MLP neurons of a small language model. Each row is named by its layer, matrix (up: input weights) and neuron, and shows model dimensions 0-159. Each number is 500 + 25 x the weight over its row's rms, rounded and kept within 0 to 999. Numbers have three digits each.
After each neuron's rows, "fires after" lists the tokens most often just before its 100 highest values on Wikipedia text that the model never trained on.

L5.up305:520482530524489484498492470511450528516475439489507536512438530526431496493492476480438464499520529529509469467509514465493524490480448495507521517524509505515500509493477515515511441484488472495503474498496529504550489507511457516515517533501513552506534533528529451491485523496477510509555466512519478485479488499489529452496486524563501516493512472490475530532490476502520480529509496493530508466501484474523504486515490463480492515490477523512488530485529483533512480523525542
fires after: "\n", " en", " ad", " V", "red", "9"

L4.up510:492468515533477449499474538521471520491509504470501503551465449508489510498441494518503507515470479524507518479484534515452503471530482475489523496487494518525501493468462536487499470485560473495553528492495548503512488514490483497514451513504503485477555501521512503497516484534525550474488480493492493515528495492539504490537510442504478525527516464496562488516463478483516546496505526510504452554510448489512499504493481483461526530481509483488498521472489482461490498484511527
fires after: ",", " in", " of", " that", " at", " married"

L12.up272:469509475528483475492486499517540493487478496432471499509499481551484462526544486537510474506505527496488519499534510517506519496535497500493489541521522520548483544468497502502489506504522496510502488513536485477524460470522473517475450542503476479513517475491522524476537499514469503498493482470502512520514548528500489545490515470502509515471514475490437459499505504490506525488512444518528508509483487518468496484459517449489550498472495507480488458445506466504566479549531499
fires after: "9", "0", "8"

L9.up268:513499516464502492487484534499443538528538533498517492486543519461495504529473542499480500528497460491556513504511471515505509504503503511538487527488529524500474456494505532508472501433521482488525520518493543528542495510495481482487509541474475511455515460462504481521478507494471521535501518544481478499510481503532466471502487559452515525493490532566478471485516476458500495502487512513486489511462490490471539479533497485512533497503494459503489506498502521512463464451517535
fires after: " |", " L", " e", " IS", "|"

L8.up333:507481536506520526469492493514530509494512489436536494554526519500468450460483494502508504477525503524467483538468498534516495497471515499507480499461504497527530481452503531519478509527474489533500508517459491527496527510450540509493491519475493498491517533473520512467528513441518502516508504508516523474494480518530464496497532497490487519485488494510472479544464411476484477518539492520526536548502503515494455526505537434494471501512521538484487468513524477499498467500485518
fires after: "2", " ", "er"

L6.up163:538509493482507549548483443513472511520451517503460496501532547497511496468504482461512478511501520528502496492473544500502525522507493481483513496545502451457500541494529491475529490463489494539494438519538505490506518510494482501475529497549532536501519439482487491509464502506507491472493430496527480513514496472498529468492480511529466501471480500543517480493475471514467444499515508497474524516553532520519527489480457468516493505502481487497500501464490508531501534486524512
fires after: " a", " the", " ", " an", " |"

L3.up138:541471490553514515518519501507511485517495482481464483479508486507498491467519481504509449501541518527546479561511518511516471513466475497475487515514470530507458541539540465528502478491500501521479489506506508478450520501525497519543473520495466495491446470506509512498468446518461521501503476501478564462482488474493501468508524501490529461510456479487521505495436497499488513506529490491525510494546515521528525501529515514493484512493544562452472498498522491468512516488509547
fires after: " pl", "em", " g", " Pl", " F"

L9.up230:496503498498520513502496493554517498505472471473494487514506520460530512486516558500547517476539491524470507529527503514490468464501516454519487489542508507525461526483498496504488471500502520485509487514535504466532527509415466516524492500511509483509573496481464545515497487549496497460497496552471487484488452513491479496485495465484489508496488492536513494506483509475499483513521488493490526462485548479507469529503542463519489516534490441508439481537497532540507480474514518
fires after: " |", "3", "us"

L4.up300:510532497502501475485498465512507502490493480478507539508477481510507527506527547493496468534522479527499508452483526462512524518482518501479493559459496491503501482528468489482568479527494513509487519485544469510432531507553479514542491515458471554481535483490529501475501494493496496545498480536525522528532518520496500474509499456456462445485460516515500461473493490498481498526503466489519514496497514523472484460504539486511522513508471476450476475550534506463512488497501503
fires after: " N", "N", "M", " n", "com", " F"

L4.up483:490428506483457515499522448500493500515488519523519453476499501523473500503444490469495519462505464511523493483476490488480516428527475476509492507504486524506495502509518512485423522532485534513519464508558497526461515505498522512512508451503493495500541471491477512521491494502533482519557502489525485535498517506491515466516481514517484542475473522468501493493464510526527536521486509489457481523491524546543537469517483491540482520465485499530537502512501509514483534450492506
fires after: " Cro", " C", "at", " El", "n", "le"

L3.up48:474533478486487502524461518511534471482512547481514493507525475485538499526525517512488499457477456510458483516434542464437510485514483492515457490505496506502484511498501487484478507522475461542494496508465477500525498485528487535523516525516487496518465503523503495521511493529504552484558514567503516484546552452532522498476528528499493495528497502478492519511453474486531504507501488477492455498550515488442485522544516518509489505522512473483522512476508482488466472478519484
fires after: "\n", "B"

L6.up95:525522514551520491489459450517521436534504518524525501522508515484472503508514532460453471479497531491493522495523485498509492471508505497493492482512513544463478536529481466536499505527511528508495498482508513464535488529486493518492487494492520473506497474496460515536501506519509469477480551478487478453488510516509504495455479454495512476494545519483529530513462521467510515532487532538509463517544508533497541428451511517471514485503487506459483491490475489530437502479482521
fires after: " ", " Sil"

L10.up502:507471488499502556509498520487477557480462518545531511430479478509466496489484530454502470553510496523478529494512459493521523514521462454500573513485520506498482490524531512511484503477518536518488464504507489468526484482498557514455500531504504510531546466482535514510502530453486488536488482518466471458493462528491471511503504489511492544459492510503510488457486485480505480491518490503504483545489482490502561509476509484482543493484520473502494496506542492522494511477504488
fires after: " a", " an", " |", " A", " An", "est"

L4.up33:500490485471478469503510473451560472478519487504557438525511472509481494513480471496508520506475497483478486524499488487432523539488500499522505503542511541497502510473466519499536538504515463456454505454481497551497493487496508485492543473539479516476499516483487494477540451494540492496529495542483501485492518476496536458498500482476516502500452509529457507523451533505464513501446482496525534512484572519478512494499500512507490532505518493497519514521509529494506484493530510
fires after: "|", "\n", "ist", " Do"

L3.up384:492541533498544518479533494508529495468505494455457516495523526518492443497470520501487491510502526463487530502509530504491502521454486543510536522490482483485480540489465494513520450550544526523518495514518492464470475519527494487520543491477517497512532460522538498468508453512461483441454489493479549481482525538474531487505517470455518444522488496483482496499493487505479506530541502516510501524497483491502484517530511523458480524549478502477488482512476491553518505484508502
fires after: " m", " M", "M", "N", " fem"

L8.up81:476486501508478465502504500554500461505505509500507502531489507490460522534482468512462500530472514515492450500506517480525505508522470535516469521496508507522482514531507507503500539522472506516509483468522475536494504496535479467516456477496509586509492480463457521496487473480534507503502507534488493505547528526468481496531490546491495476477461484549516507570540510434526450503433505499502463531487485462496480485472492526479518498487507522499463522494508529494519503473485516
fires after: " g", " r", " h", "|", " e"

L11.up69:507516498495475480473509445479442490479487505492474482541538484483470493511503496501469488502527496505547549505526536501565501488521491517521490506522490512508506508544508515487526483496543473477503516475517500496525506492454517449454485527465516505483465498493536502489453500517486501492522521517541498530512463526517480520545525519490524512523493492513491492479463487499476454487527493488502528494517577527507469520472511498470527550468469460510476473490510498523433492453533497
fires after: " |", " "

L3.up319:522445494499494555495535518517489491465481520508486496498536530532537496500489516509490449483524474495479482525512535449535510488506475529520521518438498472524505455500524518426496508465518519505546489472489484487461484490548401539501494491483525501478494519495507467477517477522489488463519492504501514496511503485538519520483506542479499505500499493516523455515479499496523489534526515520510487543494536483489493474533493502472460543506481517491481515521480470531496530485488536
fires after: " m", " h", "M", "em"

L11.up317:505483453477488502496499525457506510525456525509537482542467510485495492462496515475504489512495530506455485494493492510547511496519549469452499521511469496546442488512477522506556486503515536486532479527558509478521531483516491520481516484521511487473516451467530532541516530484525483459520455471509479477514464497468534543537532463484466518520508491523520457479453465502482515484481530524517522518494507503494492483528526483484470536512506492517464519479470517524494518496511492
fires after: " in", " the", " at", " from", " of", " to"

L5.up401:473495512502500510522478494510529505527522536499471502523530493517498480512521443471509426503545490526537499534447482501495538455508481474521491509481514474469561512517451477526518484512505503553520500530504500494488500521501498480527488546506494514509495515539480475480536468488512507562465526494505494509477522523443492455507519502484513464505506487482517483460517479470533493488473503436507511502476534476519493479494489468495491540471483488465502551493499480512485521450544482
fires after: " F", "F", " em", " cons", " f"

L3.up33:511523509503533519505519482509512503469465478546510516506521523491504491523472508460475508504529516513467502488507487532511514502497486517490502490463544500454504490475504492510492485543534522525466512545506549499516458522530496532522479510522573505503542487512520477478426493495550495505479500469477548483505493475467524449513516510527442493458484523472465491523457499483538474496531510509492462506504523495485495487472480473512528508501523507437491513477458520467515445518513518
fires after: " qu", " for", " se", " S", " Sen", "e"

L3.up60:475503504519452508507538509537460517506474508551503511522491548501500487516512496484513480475504488469481496519439495496471506578459504532524545549499532518459473540507505539489505459496504530518513529511523501482509519480496439474515522507456503499524489490450505497495512539522496476465477541453513462486538499504474478483508482479498459492503499485457513486548467469503513489538481489473473534502530503525459534487513499481500473500497528501524505483512526517488532471497474468
fires after: " K", " m", " k", " p", "M", " Gr"

L9.up236:521498473504522511577511474483485538499547510465499512480527467457502515462462522515463516518503490485486505514473486459470465505519507497505500514490503506486466482481464530471477470457488505504526512545515527499467508523505542500503478487551487502488458464493508509466511457478491498486494518484488573544495475513524511516530510518495541506496522536505493526497480500517486512489531495530428532502513545477504474497457517475544488520492525484492445481537524522491493494534475530
fires after: "\n", " ="

L3.up499:507520471535511523484488512466541473468515492495512534514536515495519489497499449553480503452536503486490499505500525524525492521485482506519501510463499532469487493497508505446520485505499503467503480538494503505475529473518477532511447500543474563484481461492501490517495478491516503477525502472532467442450510458526528500520511469498502530457497501480506516522470475498519489508502485527498471490536482484508501526482508484524505528529466468532464542586492483476493546474542485
fires after: "\n", " No", " Vol", " Pl", " pl"

L3.up270:507504533468514478502514519468494458495532500504518525519511518437473442477466494528446504514522472505501483478474529466559453496522502447504506544516509515462487505469500488540510469460511505525530491491505461531501518494502472473515562543500506493502486455507555471515484476489530533520529549513498547466497528499481515447493509500527486499509493491493465511531525464488488537519531495476508476506510529474470496512510497493508485489477513474503511504480503495483477545444497517
fires after: " m", " e", " c", " Ch", "5", "0"

L12.up382:541495492475494558477491508548514515460513561521504482530523530478481500490474516492496484490479487517452537538478494516527486501544501456534533499493486477510481515489549499482501502479523492483493506495521501485489522549495484531460528482537495539451523491486515476500488466510528464491492460504481514470538499529498483480511508482467497547493411507480508501542516512517472466525519484454496513468498468482489502509537532505486482491447503475529468521544516489530478507499506471
fires after: " |", ";", "|", "-"

L12.up145:508472478491530529482493534504484489543491526529477487521525532484507461537523503517498514491524495516482483517534526493482504502508501472486469512550471519493505537515522512480437541534451505506452481484487502483533489469502521536513518489477456507487496500465507519499556506494509502519446521519503537519486565483521472486527470521443512494409505539496480509514462481465484528532508509508465478479512525519461465498536521493499473515508484509463487516498496497513471498524487532
fires after: " "

L8.up463:505442488486486485553488505475476496502532517476487484507542474482498533521475461523470528482459509494482464483466476474536492492484491512526506455477498472515497490523494499515538490496501493496485475505477461539542487495524507514497478518505480486545490484487521511508457480540498561505531516495547508512500528538476510534511470542486530508494433479534461502520501508496520445546486531546487461481542489513541497475515529539480492534516500538467499482527467527500508503511498471
fires after: "uz", " m", "y", " Is", " M", " c"

L5.up477:505506469527515519540515504504513478507552493476480522511486497466505438518484474509440472511505470484498492524473501479518485481498524501484474517510555482484520537490537517498526484492502444506518531533487519552501494543484458493470461510511496490503534536477481496493486451496536502480485505494480510535531554524492464516498466475480523498464509513519525453500512527482445496547519495470484479533514513519548490498495509532500503501494491511523459509528504553512429526490497466
fires after: " C", " m", "ic", " B", " c"

L11.up122:467499492502484508535485515511486489510516488547480524512506561494480493482466538532454517487500495463544526494482502515507512495525464505521496482520516534499492471477516547471481461509481494519429463513471498448505492506546480536518457554528514483533473462466485491517529460482491484471474474522501536495499499486548511499473528510489490552491507479506483513463486522526506497490527534490481466458507469518477522508528507520545548531493466456475507524526508520471489505522498511
fires after: "\n", " ", " —", "1", " L", "0"

L8.up99:465490496463548498491502520514528477523502463479489522483542479456532457499471513481501513485544524488480514498507488491523508496513487517515487491474508523506493485555523535512464509514481496496499525502519508515506533485503525546507481530492458519516551462497544534475533530513506479495526480543519491512486516495480493469502550475494518548481517537502452482511500472498501481540575467516466489504455493486498413507528511492468501509493508452506503469475513485558483481481501507
fires after: "\n", " L", " |", "arly", " ("

L5.up159:494534489518530532514527524500514509431505469523496531471477529502492535509522567477500463503534510538524505526479489555488508528504472506515509478486501472500466526472479526539490520510504480494460503519504480494514480508458463513473510466507488485486517502516526517478455479512492466470495479509504496506519465500507514459500507489548513492530487483520463519492506560489510461460519517496471476506534503432498448476507497519495502530549490498491490518470518428490494550532527499
fires after: " H", " was", " gr", " F", "th", " his"